MLP neurons of a small language model. Each row is named by its layer, matrix (up: input weights) and neuron, and shows model dimensions 16-207. Each number is 500 + 25 x the weight over its row's rms, rounded and kept within 0 to 999. Numbers have three digits each.
After each neuron's rows, "fires on" lists the tokens most often at its 100 highest values on Wikipedia text that the model never trained on. A number after a token or word is its count.

L3.up281:479508510472503489515511518525527484504547507540516457522511472497545498441492488479492530512542529494516497499538488493488512521469518521489502470487491514515538495522502471467493461479505450464524479551521553538497500504495513522520474485485470495496487547477489499505464476498523510473508497544522491488481492474516515537525492484527468472523549486479467495486480481503463456483488505497529528526491487523488493504516533448477506463483473476450485484509463484469479535499532446493470548500507502475515494521489550490496515526522523508514492519538543534518483534520493508441
fires on: "." 18, " in" 10, "T" 9, "E" 7, "-" 6, "S" 5

L5.up872:496522487518492481502500479513491473517478448522495480505534526476485473540538517493492523544500505482521508527507513542498470489477542499462473487524522457473463523507463523462480481526517499520497485485477490471522526512503496495516478508513473506456534519477496468465486505479491521485485512523481429508533472482483515481473510484534490485526472481465517472481537419518519472523478474550505520531516449487485506532452495493480508484493507498450479545545492467537504507498518502536508533464549486515524486536535524485557506520534484487515494474478488509516536529459542486526
fires on: "ing" 24, "ed" 16, " Pa" 15, "ff" 7, "ence" 6, "en" 5

L5.up241:521482471492506463502494498545493532484539495497531506487507501524516474533506473516488468515518520468438463488438496556524526519468492550486486498516493481454482521473479464482506457516511522491519520486562500499500552550485468521526480475497481476510491469493482485494489481493526491490511506496531478511489484500516494525501500460462460473498510499512542504463476496536547469499515516513505523438448483507516548476518529508505514534498500533460543485491529486467497494535475526469488499469502508519506482490506510476495513535502492484499504537463484496491543491529495520479
fires on: " 19" 62, " Mi" 8, "20" 6, "ic" 5, " (19" 4

L3.up259:534531555445482511475464493510479497490488512507430467485497478470517534499538484527546505533519512493507515508465467481550489529533512513483543474473519527476503521482477487498501532491510512558515489463492521520498481470488496522499494475522493532532512465510477544495525508484517523520493511525491418505489494503498479522448494501483511508507516532480510488493527471473488487531516462499496468482522504531488535490477484483493522507516502547480527518509531531485519452489469514480487505490536463537536484527422503500515490490523532440502487489453510473486559498480525483510
fires on: "ult" 16, "or" 11, "ig" 10, "ff" 10, "el" 6

L3.up760:497507525513526491541490507495472494521474516491480488554517474494534496527494565473468488487497497495507477518505518512482439481463541512475474491526471489480518465484493488503505432501461507523539483493487532542530475497498517485525538530503473484492515539493484521518483511491472496493457500454498522523514533487530513474535540494481495522474553486486478468483450472473545490507494524460467516529476501527460517520507494482482519527463492563496493496510533530518462525489428551512502515490461494485508516498483497495485503494437486524516461514487510509473505482519485462498
fires on: "fer" 15, "ri" 15, "er" 13, "fe" 9, "ed" 6, "l" 6

L5.up82:492499521512527533503490487509504488510523500486487471468454474498519497527528546532495501468508495478494457514511482505543538532499484498512497506485455485430491497493506532502487489528534490473496523458544465458511517477531517509494495484489463511529535548479509498568487497524510496480476513508501531486462480474445455462508475509521507504490531498483462504495471524504473497477504524492501518507532519498528486531516459517502517519471517465483526488555541460544502529505512495498513508459461512520469478519557507506513516509508527525456464538483544531474491528517460522469
fires on: "-" 39, " and" 32, " " 10, "ri" 4

L3.up28:514475488545512494480469509476515533533483496502548525495456536478531503444506498503487479488508505495523508479496520510479494481548488517467480511535458508510522484514468506488536499484461477540512523468495530481479498549490516478504496502492498525492519482464484523463516544475534529485516480492481491514510514528531514471521523505481514517505527487520460492504460494504465541543519503492453496507544532554497493490482526515543490549493473472484433496510498504480499502513480527499492535487537450517484498505464488522478457561477529481483488480492517470505476452493458494497
fires on: " |" 33, "d" 13, "n" 12, "t" 9, "ll" 8, "al" 8

L5.up631:483531495503524497499546514488547476510510469462464506516464497482465539474487515506510493533485503524492490493474462533463505538546534480516495526515468467507481489495495483516481461518504511514457497479499483517470552476521515521546511491493533481466559522464510489481506471459514520478481472485492543428537502433517495498522517516512505491543534528529502518519496465472449472459522507490511436520499468511532506506494491523472455482495485458526516476520499470471486510493513528475504524524462524490508522520505522483515500486500513498546516503514512501537520500481530536489
fires on: "s" 48, "ch" 17, "ity" 4

L3.up635:498525531535510478528459530459500500517516504477495461493508463538453512522479477481508526539509541522534501475495484484468512465523490532491503490459495518496538487538493505497503536540490498507521512476504488513485496502566501478499518498458524444475498481454477487496532476449467535471481541500446502545495503485473494515471526475504497500494487462516506490549518501514463497531508511486502456474481487473527496487486496488451496506502448444524515470480515450519468482457468531471511497485494487521510467541481516486445476479493512469492515517519524483500500502488524518516
fires on: "age" 39, " life" 9, "ations" 6, "au" 6

L5.up1018:477467582472519520546464499470477495496475503477565515516477475456550498486483514481527476526563518499511515490485512531494506502493458465539437522472502523478447460486520487504540525470476534495477519470499516496493496514497507486462431508526479459548503542501519499460523501491483483499534495525512505506513488495541544520517513482470483472495500550480499512488466505519510472484475510531528498456489446505527511498503520506488505488557478496501502468514559497520524509485513480504533502443560493495485498523500482493555497499508497455551535480491502511490515501504528496521
fires on: "ri" 19, " po" 17, "ju" 17, " Col" 11, "vi" 5, " Ju" 4

L5.up732:512528527486510506489489495465496551485540475475493517511480538486468487450509478543476498490463490500514519487512535495477505519509500505407500482510499479503508462505512436494497497497528528496492483480528456519441492432537502501487512525534481514471498479525503492499501475484493502500484559464486448495493484532520543540502424512528468489537473516465470476486499479504487464483496519470454465507503490480516484478520500509493529500534481530468504473487465481495477527498522495482486497493522501538499510500478467524505476500509537488500509479456512527508480499531520514504
fires on: " pre" 28, "ck" 9, "od" 7, " short" 4, " re" 4, "o" 4

L3.up382:531480499499529517492495469457484481518515473533454493494459488510498471517476507453518483483528523497508488522488478458509534500471495452525472504527468562523491470498489475495520522507494515497483519489547461475516464529504476502479450502505471441499489520457488522454518481485465523488517527526517500512515525437514477513493557521508515490536557494504481488489463498481501511480508491472501508509503450493540515533523476471516524457509541506523502477496472492484516528491507521540497522471525497481469525506502531544521493534496495479454514559528485500489472491520519472517
fires on: "ch" 29, "ri" 26, "h" 13, "au" 11, "ju" 5, "present" 4

L3.up20:515489527513486531515490527474525521498491556509456520492487486475566476525520447497482504532512486507505501502496475502463479520521473444490504503487493502485487520477489509515477417497525503492479499529480449476484496535486481474507519508524500523478495499551473459497509495493509523500500511481450493520514516503497483469542451485533489497508572495533492470510465513516519582508465535500505534521492499518477499510527529549498517511490496501492466483540497464503543486476503491499507506467491529481499519523485501485479508511456514472500556505514549531554492502509505533473
fires on: "er" 32, "-" 10, "j" 7, "ut" 6, "ph" 6, "tro" 5

L3.up657:555533520521494480474510503506524536519484486487466490480508496468495484505504499508466534500516551511509519495480520474503523490471494449488504514490490535504511504483464509541488484504458484516445458563522494475478530515544469490522439485532468529506526519506557458563472524509476476508527475509475491501509534555477490484486480494505528469563500501519500502502507499505479525493516479497487539556494503534539488492484489556523512491497547501488509496518523529512482520539466500476502539489505491500514477437501512542472441488505480492505482502496488467462497490507477494524
fires on: "d" 18, " be" 18, "z" 12, "id" 8, "im" 4, "in" 4

L3.up118:464479531536497519435438467477500509464501511470514495500481504522532479516476461517439523501478477492491484513491518495462540529530474474507519540505477517513476531528473509518522509482507507494489477545501497518459537490540482474522451446529545522519507437548530511537487511479504512474496488529508509509510530484471513496507486522520461488506484499528515439496468484526485518511511508468502518482477448523509556504518505499500518542510520472537519495509477464467551489495475514494511493488444491501470487520500490517455491500489515512514531541461509460517499535482516530512
fires on: " dis" 37, "ro" 23, "-" 14, "ri" 7, "or" 5, "er" 5

L3.up949:514492500445553492502512487537479497480502470510563538460503484494543543492520532508509526510531498503510520447541548545489477485512523500483478554484491462517459510517480568525524466498469484506510467502512501507475483492517459491476532494519506502507489522499504543544486524491507502498465474506466496491526479475494532504539526487483554498552548475533503487483489529497500492501483518492498488491537493525440489516498469500496513479507514549522455521491519507474512509497504528539540502478499514453512462473519488496504519493509435481506497532528481543513505497523501482485
fires on: "k" 24, "d" 14, "ed" 13, "en" 9, "er" 8, " (" 4

L5.up822:527543526497461532522526506511521548510522491498503475499469485471496495538514534501494473505523477519483523550523462540518491486512484517516515504485520479496509450562490548550491453505505536469466521481482521486501501548507476479453490503495492513495502485514508457508442467470513502517479503450517473488451527521544490526517551484454497445490490480528489502457468522497488477445478488465446474516511512526463510504498462518513509501533477462480487498533496490465530519488472486498494473516505507493500505518490532458491470482544545527478487533510498520529491531510447490509
fires on: "==" 29, " ==" 14, "." 12, " 19" 7, ")" 6, "\"" 5

L5.up190:503513512491525466528428516509535490481503517516507479511490500473454520479492534542521504512500510486515546537487526515525465483506527472523495485464525471484519503496493495518514467495478470491512509514467526527461528502534500491496447507514490533479503455507510572486497536546518482504426507491503518509525506510504529509466523484512478498500441512451515470485482462477493492512524426492465483501555482478484541496508483485486503503483486495491475501500487496467509514497474518479491481515492521457505529494472503509503499531513539472484500464524454488500505472489461493463
fires on: "out" 16, "in" 12, "d" 9, "ed" 9, " of" 8, " at" 5

L5.up159:538512491512541492508486499502478504537499495530486424481537497556516506482450524513471508534474499584472512507521487459504473475512500449482490497484483519522495528501502464515525465439543500487487490511489544428524549499541477518516545482534485472462526488528522473540494492525500508509485531509517491442447504477469513500487557483503513458495486455502484544518542453521484498485488551490463505489527514508468489486501523499520468513492527492535508484497485495504528469486463492485482481479506448465507489509492514478518518499476507478544471522480475465502506489483482488474
fires on: " a" 32, " as" 19, "de" 8, "se" 7, "s" 7, "ne" 5

L5.up189:457487476512493504508508508487531444534522491480525499532500516493497473529518464505505489550530526510489508483540506512542476499502491509476492494476477553483489473512499457466515508490521504490536506500474519472503473526477487491525511537523476490502514462508553524499434461497548530492504524478537501494508514526483499487517461503495492514516519512494516517438468491532514492507509483458524497513493505478543514490518471469469450526488475487524479550505529521512540466504558503496536522499518528534485498473532477498516504526435543489524562528539532516470506474479496522531
fires on: "t" 20, "cent" 12, "al" 11, " St" 8, " of" 7, " p" 7

L5.up211:525491505516554518447492502529480494480504518429511480483486491488537561501512508482538509494510492486495505470495477516519503505483511457514525532507532518460508513528495529488479503483487511533480529494524508465504529509493477491516542505542505504519562505517510467521541491492526524515489478505470465528483496529513498520501492520530497511500481497501499487488535494472478531505473527526527499511518544499512515520492470514523548496499508500491508514482484506465512502485453527490499451528460463488512528478509513502513504504494492469496493452433520473531492474488471462471
fires on: "g" 25, "ig" 20, "ma" 10, "der" 8, "or" 8, "ri" 5

L3.up894:509499520503553503500482500529514473488539451544520487489527470515479575503490481448500494556512461449508514478472513507528498481531540503464425500510524545492481488506526513500477480527488500499507511476486517487520492540523505475523487475525523482518501511487507537510473490521499463482497498487473542467521492475470542476494510503494471480476517508501457475469473510516516474563469503488515483486528512497515469532490475477458500505486528551514515458496482480533478501520508485465491509474487442508555492501495494533497535526498544462478502511480509460515491520448500485479
fires on: " out" 27, "el" 19, "h" 10, "l" 9, "y" 5

L5.up166:521469464474540517476395506488517458494547519515503509522454527529494479478529494499495505472519491504485485510491511485521506482521470525530516478510530498513567511490511471493460499491508490520483508520509523441503479508496557453510487527502453509469488487479497522510493516465510472512508502511518482490491462532515538500480542525493536512482538528507505452519494498480471487502529485489509463463498496536494527475480505502470485475498471511478491454498492494502539465518458492514452519558508534491485504488512473472502498519498520490443491510512500486504533465510395497506
fires on: "s" 37, "ed" 14, "es" 9, "e" 6

L5.up837:485497489488518513532504521481520471491495524455496481570506535521493500544510505502488499497506450513530522496503523530486478459513487517463491503512479543513478494506518471526484504495492476505512515489512485444452529488499468441464499503486488500528524531540514524490486502511508508466491458483528529463472496456516529487481494515504493494521495509454527502489490518497514555481514512484475525504504473525525464496534501494531517487467500513530513503500495556492515488518515543531491461521498497518506486493484494467499468525500498453479505511497494499476538492505503509527
fires on: "al" 40, " the" 11, " of" 8, "tern" 6, "l" 4, "ri" 4

L3.up842:507492524502483491497495481497469507522477496486476507491482497479514475474489538443518464521531501479527485510527468491497496468506480510529500490515533530461488513484509504521514509538469496546453527518497491528517491547553510454518493486469491470464523519540504488479451480437529542505493458503469510500495484468502541495521504509479489475480449463465483495478530442506472506554492511519495557496478512515504499526443492498517520492539513481494493484489514494525552489498512534492484524535536515468536509543457488524491519488534489481488560512513521509503528479518481490462
fires on: "lo" 44, "th" 8, "ho" 6, "f" 6, "se" 6

L3.up74:457516530502524498546486504487517491479551481482516519457485455489492487477497487458499501507517457495529456456498506487503503450488506564465505520526491476490507502486473532552479480499472529509523501527486500453490542529515485512505528477528498501482487505484497476576442515493487503506530490495488472531477494503441526488483525443525494536484466490515468491517540476489506505547477475451520521471553485526485485548523541478527502519537492478477508527499469519464507532449503557503534511464469483505523494503532505511472507505550528477509487495532528523490504519510507482524
fires on: "se" 17, "r" 13, "k" 9, "ck" 9, "op" 9, "d" 8

L5.up775:469538514497510539450529496507494475514485505504469493493481520466511509459540443500512573471509531465485551509537500518470517524521526487457468465471508498501504483493469457518462469493467510459480525538550502487462512534482467480482500490524500517499528478524490475494441496476491491488498479522544491490487532488499455473506500536465500470511461482500500472529506496495489497524496484519469513525486537496443532510471475512502456491501481518518482466490476481482524502477565528528482519474501504480497472465499542526486508537514520524543493543488530518513509549493478541481
fires on: "s" 46, "." 8, "o" 7, "n" 6, "e" 5, " in" 5

L5.up1009:525551526438500538503479529515482510497469475500498481455446476475531475447514507506535542497528466463536452491501501473458510492562526515515492516509492506506515490461493511482515516530536495517500502473493500514436501471542517492485488451523508480524500505426493486529511506513469468525526421524514499537513505496495492492493491520519538493510489513485524460471519490498498510475535470486458464493535500501522515501520525537501471468502517482494486481492495494503520498530517525479511477457473505536467488522512504507536458514506491490498512525473504424547495454521493504483
fires on: "s" 52, "d" 9, "n" 9, "in" 8, "u" 4

L5.up999:478509504479479518547505518487509504492461485505492483472482460524499524479481518534515568492512510456504445516453505463506499484509518498476476498546488505499483495527486460550468504507513449497523500509504466484468541535533493547515494474527467471518484496488469547530499498451488462520472535492508481493547562520467498496489552483465540504491539479505456506481524480489468531467523491494511520514473532519525444476518484514446536503474491450499484483540474511520492496511510499494500559492493477522493475475514536460501496482507500531470495484490484461497524500519507495496
fires on: "d" 23, "m" 12, "ing" 9, "in" 6, "tic" 5, "p" 5

L5.up109:493502498497450512481488473485477512486518472496497502497486511536508484470584477453510527555505503516507482522478561472524473504498469490521520518529494488494513523513503483496491531558504513490559505510500555505472507497491463453529491498494484508483513555503523524494496536504424504535478527496503486499517482453473506508552547503494481491527513532517494527463500524500486534500555524520462534498498550511505487471491507519491520497462504484492515506495469530473481555494532541530517470510491529481564490499473500531517476492531530502533505476482524437481518486471496481472
fires on: "ad" 31, " north" 10, " south" 9, ":" 6

L5.up290:472498516512535539512503485466480530456478485488489453491503473565511472507497502534498494429479515492480514504514515453484518502505490496435537485444465519522496496493486483538518496496502499500482524516494505518535497518475514506544533471530501496504488498570507497452515517489465518500491451482473529477503555487505483514494505454499501532504528533502511512472491474497511489492528505486472502465500479495459490481494457463508514483487489519528505503493481448495552516485530549567504546532488540461451492539490502509473508505524501478497541522525498481493515526476498490498
fires on: "ar" 38, "i" 15, "a" 15, "o" 10, "s" 8

L5.up694:478477516471507524488523487515513492471475489502468504501493497499428518499527464455530493480532521520502472472476487504519475517499506501533482495472480527482466495539475467518531463471463505543508497497509520538484448465517491536555484514522477499489511480493529514467495509476553531474486497516462557487468499494519511489500479479504509496497498522507525493503482475489454546523490466496493521491508493488541483548499512515515465494529520516548539476499523462513503468488506515504529470510489502475459511498534501478512492488478469503513518486541502495498477482479499493553
fires on: "c" 29, "s" 15, "n" 12, " c" 11

L3.up980:533540515523528551506505503474489540485478523489503501538487516524499527515543507491494557482486503559543506513504488491497492501511462520458469478468514499486491481488457406533487480500500543508451502508481464484503534534519468504566520489494507522510512515505484473461509487506520530519465481544543517478516491422499512469451529502496466487492484469465524479513501473524495515506516482485468508500511516527494509517464514482527483498512525546493498511457497501477487504497499525456489500488549461468497478497546502469503541507498434494506541493479514508522535515516495481468
fires on: "s" 41, "es" 16, "se" 13, " is" 7

L3.up533:494470475527518498505388498470500503516455489459533493486524466502493494471479495523490500500458477518452510491471478528465533496525491512495502490499463497547517510486476518489491526535518521537541481473515525510515507459475528484465471490510508484540474474504525552484495546467502489526483435500479471497550543494501495538494475484496532488487507507490496565484493499449487494484504511476491549512502501476516486474489520525494526530529483535541496491502494497511544468546506463492488509475492526510500511508485540499469508537556495480470499556525507512514528487494467505430
fires on: "d" 14, "age" 13, "al" 11, "re" 7, "e" 7, " of" 6

L3.up572:484499538511503502479495515503492514519555504523466490543515463588495500521505532495521483530481494526502471517486466521474485476483470480548486480492484524502534550545494480475490532503445514499512488468498449473536508494452482500534552535477518536498472481468500498500484523539510521532475494516516490515529482522491503487473488496489530505505475478530481535498503497505499457551488468464472504513513499534514482548514542480493500524528517531508473480462490463534476513535495511514479546494515512505451448483519464446505465497525492515512523463486499531467482515467522499446
fires on: " a" 28, " to" 13, " as" 12, " ex" 9, " can" 6

L5.up220:526544492417537521498486475508525518444494507512503500474525483505486496495495523493500548558441517468515533472492532485492528483483474535502490487507527468484512498483491527480485473508461479523480485533524488450518519502483496508538484499488478553467489507507510506514526488507509483476515509533542520475523514487520521467503539460491497554485508498509513501502490510500481516511547515505515498490505527502492561486514486512499494503535468515534482522501532497522537471474491484550465475602478496509526484534489552501518490476531531486488523524505474505532537459491482514504
fires on: "s" 23, "com" 13, "es" 8, "low" 7, "ed" 4, ")" 4

L3.up927:511518505508505515491457470479434539509510530495504497526499538535520494447502515507501436588486513477497478538517506540488465491496523466453491490468508519482474493485459526532527538502523512508480498518503481558486563494509483472533509467520532498496527503496515463508524503475485501518510536527499454516491488480451460458479494477477510442490518454509502484494494516500475491495489470497470482526493499485487528469509538485545530488493554511504476531517483524549503475509521529532501482497502480504512522457515455455501481527480507467524529456540528500514495474469517481532
fires on: "s" 21, "ri" 13, "er" 8, "ious" 6, "ter" 4, "re" 4

L5.up743:528519454506509508514507553509525510488459495474499492511524467548479539530502511499508474523515488496468516507501447515491513499478489495517510506499518482505507526540496538495524499481479479498487459468496490517516485529525500545556521462531530453502489481506505486472539431549476506534494468421527496511505478507540529480488507447477486505496576480514493533519475542516538463483516477518517509472516503485497541485468516547483497536494503505466512522522509474557501518515501518509517487500510500505523484500516487490506498489466479474528528533493460500465480546491477521505
fires on: "or" 14, "oc" 13, " (19" 7, "History" 7, "ing" 6, "ic" 5

L5.up246:537510511462486486528525481497544523542518553482463488482502465483502483455518488496496498496502522515487494515479524518537487538481520498475479498477480505508514472529553495518486537497475509561547484449501508521509549467527481484495519561512509522485492498486502507501539527477526508511488509494464511484493470527465504535474516503463493490449455432534483472452491496493499482511501515497502484509569514452469460515525480474481494490499511487526443482479501513481445466475503529499479528491521482497481487537510457510504483455518560527468512492472490503507471513518535508530
fires on: ")" 36, " |" 17, " pre" 15, "par" 10, " re" 10, " di" 5

L5.up526:515507482509486497471438476478478542506519527508513500494501499523530487508495489495472482506487471509507511569506544505495489518498507492464474537502524491532482491500478507474551518457489541496479459488474488482503537456494531523514538510531501481477546525452508548453536523528485544518469519514489542522491474516535492461477500490479487495541485474566519484505500511472544464508474548473445479490510484530483494544490491500457494491535490475518490481474475471511521535483496513534544492494526503471528510503477492486499507541514453499564500517530529520526484528481524505498
fires on: "s" 29, "er" 9, "fe" 7, "val" 6, "ies" 5, "ance" 4

L5.up557:504489494472481481479540498525523485466529498493481511497538522453473532531495453501472497489443457521523481484492493482466472511552531495476440525501494551498477463476531480527493534511497474518518507518457457502491471473526457527489535506524461527446505468467507475492510493481461497496502522499447471475538479507536475453491470497505461498509521479496445468491462532520503491495473523503548446462508493508519469488511482542527503483540470507510482462510497457497502492476519520514506485511478557513525499529523454502497535499494568486514514506518563529524527497506482511508
fires on: "lo" 29, " d" 9, "le" 8, " D" 7, " st" 7, "ch" 6

L5.up745:528507506487484534505508495502502519524529472503521499515462444498484490522535508469509490521530472507473503521525484495520452504507493541497439499492554540522536497530520522472524487470536473495468511498476502458532499536503479495440499482511527487548534461467500506529491476492508522493541499522515509477488492511523485522505497491522490483444456497487499526492484490515499463463466481510481520482492489498506483502451470513500508492527502475507503514508556499537505511514522518521512510491496498478457510497528507555489518506519485481465474507508519446536486502504511496528
fires on: "\n" 54, "press" 11, " ==" 7, "pi" 6, "==" 4

L3.up453:471460480520557468476505489495534480525538449493497505445487484522505524559466490520492531509484497520468510484510512479524514495534466505463481475468493462518503502471498492516475481482500516495486486486523505505487489529487503524475496520504561435477492495496509520469486534473477515469449528553486529482503486463523501505480537489522509506469486519485582525513497481507508507503515546497537509501519514491556481469452509549463521489503509466501489519499493510473488499476489501453525522482521499481509502514514555500482498465515512477525495528527510476507523511492508494494
fires on: "u" 18, "a" 10, "ke" 9, "-" 8, "ch" 8, "wa" 8

L3.up418:478559518471523500511512536486543519484471498486488482507489499514478499505534465499474496464510513498526464512506502494487499496515483514476474508478479500546489505518482446538487494513468495530471508480498490473513538467460480514485509523459488486481505475490533490498488460471508480478500530499528482515486480476504530516492560497505546451500514491542475459486437511456466543493489534488532495502529491491520478468543548533504482503507503485469462447474533515496504472479486553513484552504518523494497506511532542509497441481466552488505476504507504558487529509529487488527
fires on: "in" 31, "d" 11, "P" 9, "on" 7

L5.up653:550500474421466530468519485533485513534508500527486512577510482516480514499490466452472541484492512471529473483541508482465463486522466507535498494498516493471478476488473492512489469491494519479532535502467492505489507484537507541516488465488524540527495521516481485523488471462506516559484507450505485519516438512528543475444459535542510501499479482498525498506491476521525501478461538467485488523540522526503486536483499490502517513527457507522478536475526528539489529497512506477528476519517506484483508515504508471484491489492518507546522545491434507495552508498507509500
fires on: "s" 64, "e" 6, "se" 4

L3.up317:516498489459492496511501468470474531453495509538477505472527538479506491502470473491489519525512516519527490541528501506518473418486519493508493485528494507519471464516486465489513513496485451499509507462502471494530530485529493474491480485512505525503489482498436487486514531513506488473469526515499483512507475485487512506530475512530478486540509529442463543479503476500524547466482460553475464508548524494529546462540467502476462486492503503502450518545484482523528453494482495528502478490537511544508519487527501499509468486509506443490523526504502492488507519515520503521
fires on: "N" 29, "–20" 27, "20" 20, " M" 6, "en" 5

L5.up956:484514520489508460489513515499458535470512493499506512506474508522454535511513519465510486537493478533471522532477547493454512510513502472443484510451541476453492501479501498525482497494514484457453454531479504473532471525507506522520535533519512512467482501527517469517513501510523467512494486504476514527486499479530509458516477499511485455483495502496496513524488469491502481519474497523495545488481521510505500461469499485524467513516501493479476479541494519477525471502468553518496460446523524439503506493520513486531497475485496488548538500514492474488466465514518465476
fires on: "s" 50, "udi" 9, "R" 8, "es" 6, "ce" 4, "o" 4

L3.up983:498464508508467491507489502513451537542500500460521523483492490496528483478508495497468489536491446500500498486439498490547507515479491519537509497492503544483525500468460479506459548504525507482478510446515544503481483488500520526459499493519484509530481515495552519502495506477531510527495450536519484511453518524565482485520478510516452490490548466501512532531493437468480516483568483505484548524528498500479535526500500526521498462506502511514500483491460492497509471495501504489490535535502464546514481528471516492466510518562489491534474529528497534482527504509478502518
fires on: "re" 18, "ja" 16, " of" 15, "th" 9, "pen" 4

L5.up340:533525543462540529477487530532540524474506518486454486491520477496506521501490504479518539463475530517520500487506511482505460519498512539527531472477533498491498503491459505514438480476498478517516491492507537532462480477496480476551494465504473511462543484493484519537529468494510559553498521522516479542511455539488481513476503527504461497492512443542496474496486469508471496499490510541532523507494528531449538492544486470517522514522466474493487485473458507491484498521483492488481490468452489468499519513483486509466510485529531481540510517514503509449456512511529553537
fires on: "y" 53, "ly" 10, "li" 6, "ce" 6, " pro" 4, "er" 4

L3.up492:486524511471520505509524503504499493499538496503502480491556479467506493549456537492537513491495523487519522471471525481503503485509482476461497475424486445520504502512489511535537488497489480530477476480503492453547490482443489476500454487480515512497528503517537485450462481501475513511496483501515463507517488469502462473459521492482468529460485457498459517496471474509485519527494506468502552500524524525555543512462480476487476508524493539467507509513483510512505510543502468506530530506448541500481494506459574473527467500501520511492495477546457502481528544476521477533
fires on: "." 15, "ve" 12, " York" 10, " to" 8, "s" 7, "S" 6

L3.up795:495497479512525504489487495507512532512511492490497444508480528485401485497526516510444552520499492470542517483524476491489497479459473475499483468503499463518551508474499494471511506513527515520485534536519496510485510526514509461468481532469453498458523468478513526492514499529469470500516492561525498512491478472494520528540515496487504498476580455526501478500525474493456464505507490479540464531508498488485518484516509455480528574489515499511493501518476509479495478515539502463504541517490534509548482561496519532492502507495514546485519496520513511485541523493508476497
fires on: "y" 19, "." 16, " the" 13, "d" 10, "ck" 7, "ball" 6

L5.up692:468467484463520530498483471528509501521552494521487497494502486486515452461492496483471482459504493520464489506462446481478489517553506512501511467498492513484515495469532495491484502486531554516495542509478498470488486493538518492561512494510473474488512520470496520544485523469529510505536495478512485518484478542487511436494535538517510471497478459522486480474518480506515532483500522478460496532514485497473563521528515484495484501507535458490504503468532487511506519567501483511521469521463506466471451486510503496507582485504533506488484509484467491532518474505492533473
fires on: "s" 26, "e" 9, " gr" 7, "l" 6, "ul" 5, " Al" 5

L3.up1021:491513482463503532493449538500509494510455503518474458501499487461476546496524525520494531522498467495521508442499495475542490533511528513444424487500496473475526501489514490469484474546508533504526442482486531513477477454521496518500541473495519501482532522487470522502529488496507503540530471526460512536494471510523518461491503512479479507488528485511493483533484501498495481480475489477493484456486485483498513475490498455499511504495498508520452447493499461474498488487476511516509507494460509471522533479540509470513510474464478505496474513500501492487550521531528502543
fires on: "ly" 30, "ten" 26, "ally" 9, "y" 5, "ru" 4

L5.up1003:501498512523477528496475504513501496534491497500458524473485456556477522527523496510486524508477480508483525520499522483554513477535535509493465538476487496524493451490483492496485474533509506464485465478521475476515475444464500515499509525509504534518509475501513498502496524526514508495526522468443529491465513515521531493488473507501497487486449481545474507546507516496480502479486483502479519457468521491528487553540506541469534489552501486515480456495500523483507474466499479523535518511485505539489472483481519513491487455530464506481532494479464515481501487499517488512
fires on: " " 27, "-" 12, " st" 7, " play" 6, "e" 6, "y" 4

L5.up104:477485488527535539486472532473503528508504504515506509547535530496532490466480506477512506514496475489507516478448538508505525510506466511496513470478491522510530494508471458517511558469489467539452510530468533464494556478547457480477502522484471493510516487505517520493543512474512443518436538510521503505442504561520522469494502502475499505502506529470453489482520481501425522497487478491470466474534534536510512505502479483485476518507526465511473471502466525530521499535501516483459514502537539532500477512476498490528487525514546520514491478481527502481483478472482475483
fires on: "s" 45, "ed" 18, "d" 18

L3.up319:489484464481481519488462459525483533507493500530521507498486499487497506495497505472476535494519524470525524471510454492531486508473518522474436526511494497524460489490519481462503501552491505518448491515501502480499520480540469481524464520513486460524523513488531488519507508517514462494521475486553542549462483494465492485520491494532466505501501465512500481499522515502465492502520558471557510530539527489492511508503497489527486509491529496513452492467507452457535477532522514480495443500510530497504516470537496510483527493478494497511455538487518522502526537463447498474
fires on: " the" 75, " that" 8, " " 4

L5.up204:494518505484483500470465477490533482517566488497513522561475455504463526498479460508507526500493447525500553486526494491501505470523527494540475487521523523511480516496522518550486434507486508482502461533466506493507529550517512510543513463533470484463510479497512490486462463453471530480486503520455533476519540489500489444510502517502492492511504478519474491503482503510554493467504492442494504457494516517468506510482512475525505530518459467478494497503500484457464527499492544515506485519530488482479469543454538498521451490456538487539522493524517521500485546472487478491
fires on: "el" 28, " de" 21, " De" 13, "." 11, "es" 6, "s" 4

L5.up238:490471532520514514468483455522505512490489509489498471508514483551533504493490470500509503477496529460523487488498496490501493531508488496517447568490505501501487499554512515530523449518507498490482504481451520496480503465513490517546550498527519470507499481491556472507528521460471476534497503506483490485534460489475557464509524550513474489552524478500479452475472482480481484491470506497489510489489490522508489488487519541485507485477491509489543518524454536513467505529493527498517484485509524509488443528506510484491469490546509518501478544507489510523504535525484528501
fires on: "s" 29, "ing" 20, "y" 7, "d" 4, "ed" 4, "c" 4

L3.up653:529489539541428524495530492519464463480496488514492434502463521550512493538486480459538536485476484523498494502452468519521497486531473466502494497456496504534542475501466502498479521507506503517513502489491469500489473497510493544508473470474532523511490480455516501525469494528499523497530518482531483512479504511476461542495506534499494479495485484504479528516505449507477510532460531509493509497491488516479528527600520511498499501501513525498509519469489536462498509522526534530471517525543510516496503502513520511504473480511488512491468504488479517518458524534481504448
fires on: " a" 24, " as" 12, "S" 6, " state" 5, " the" 4, " claim" 4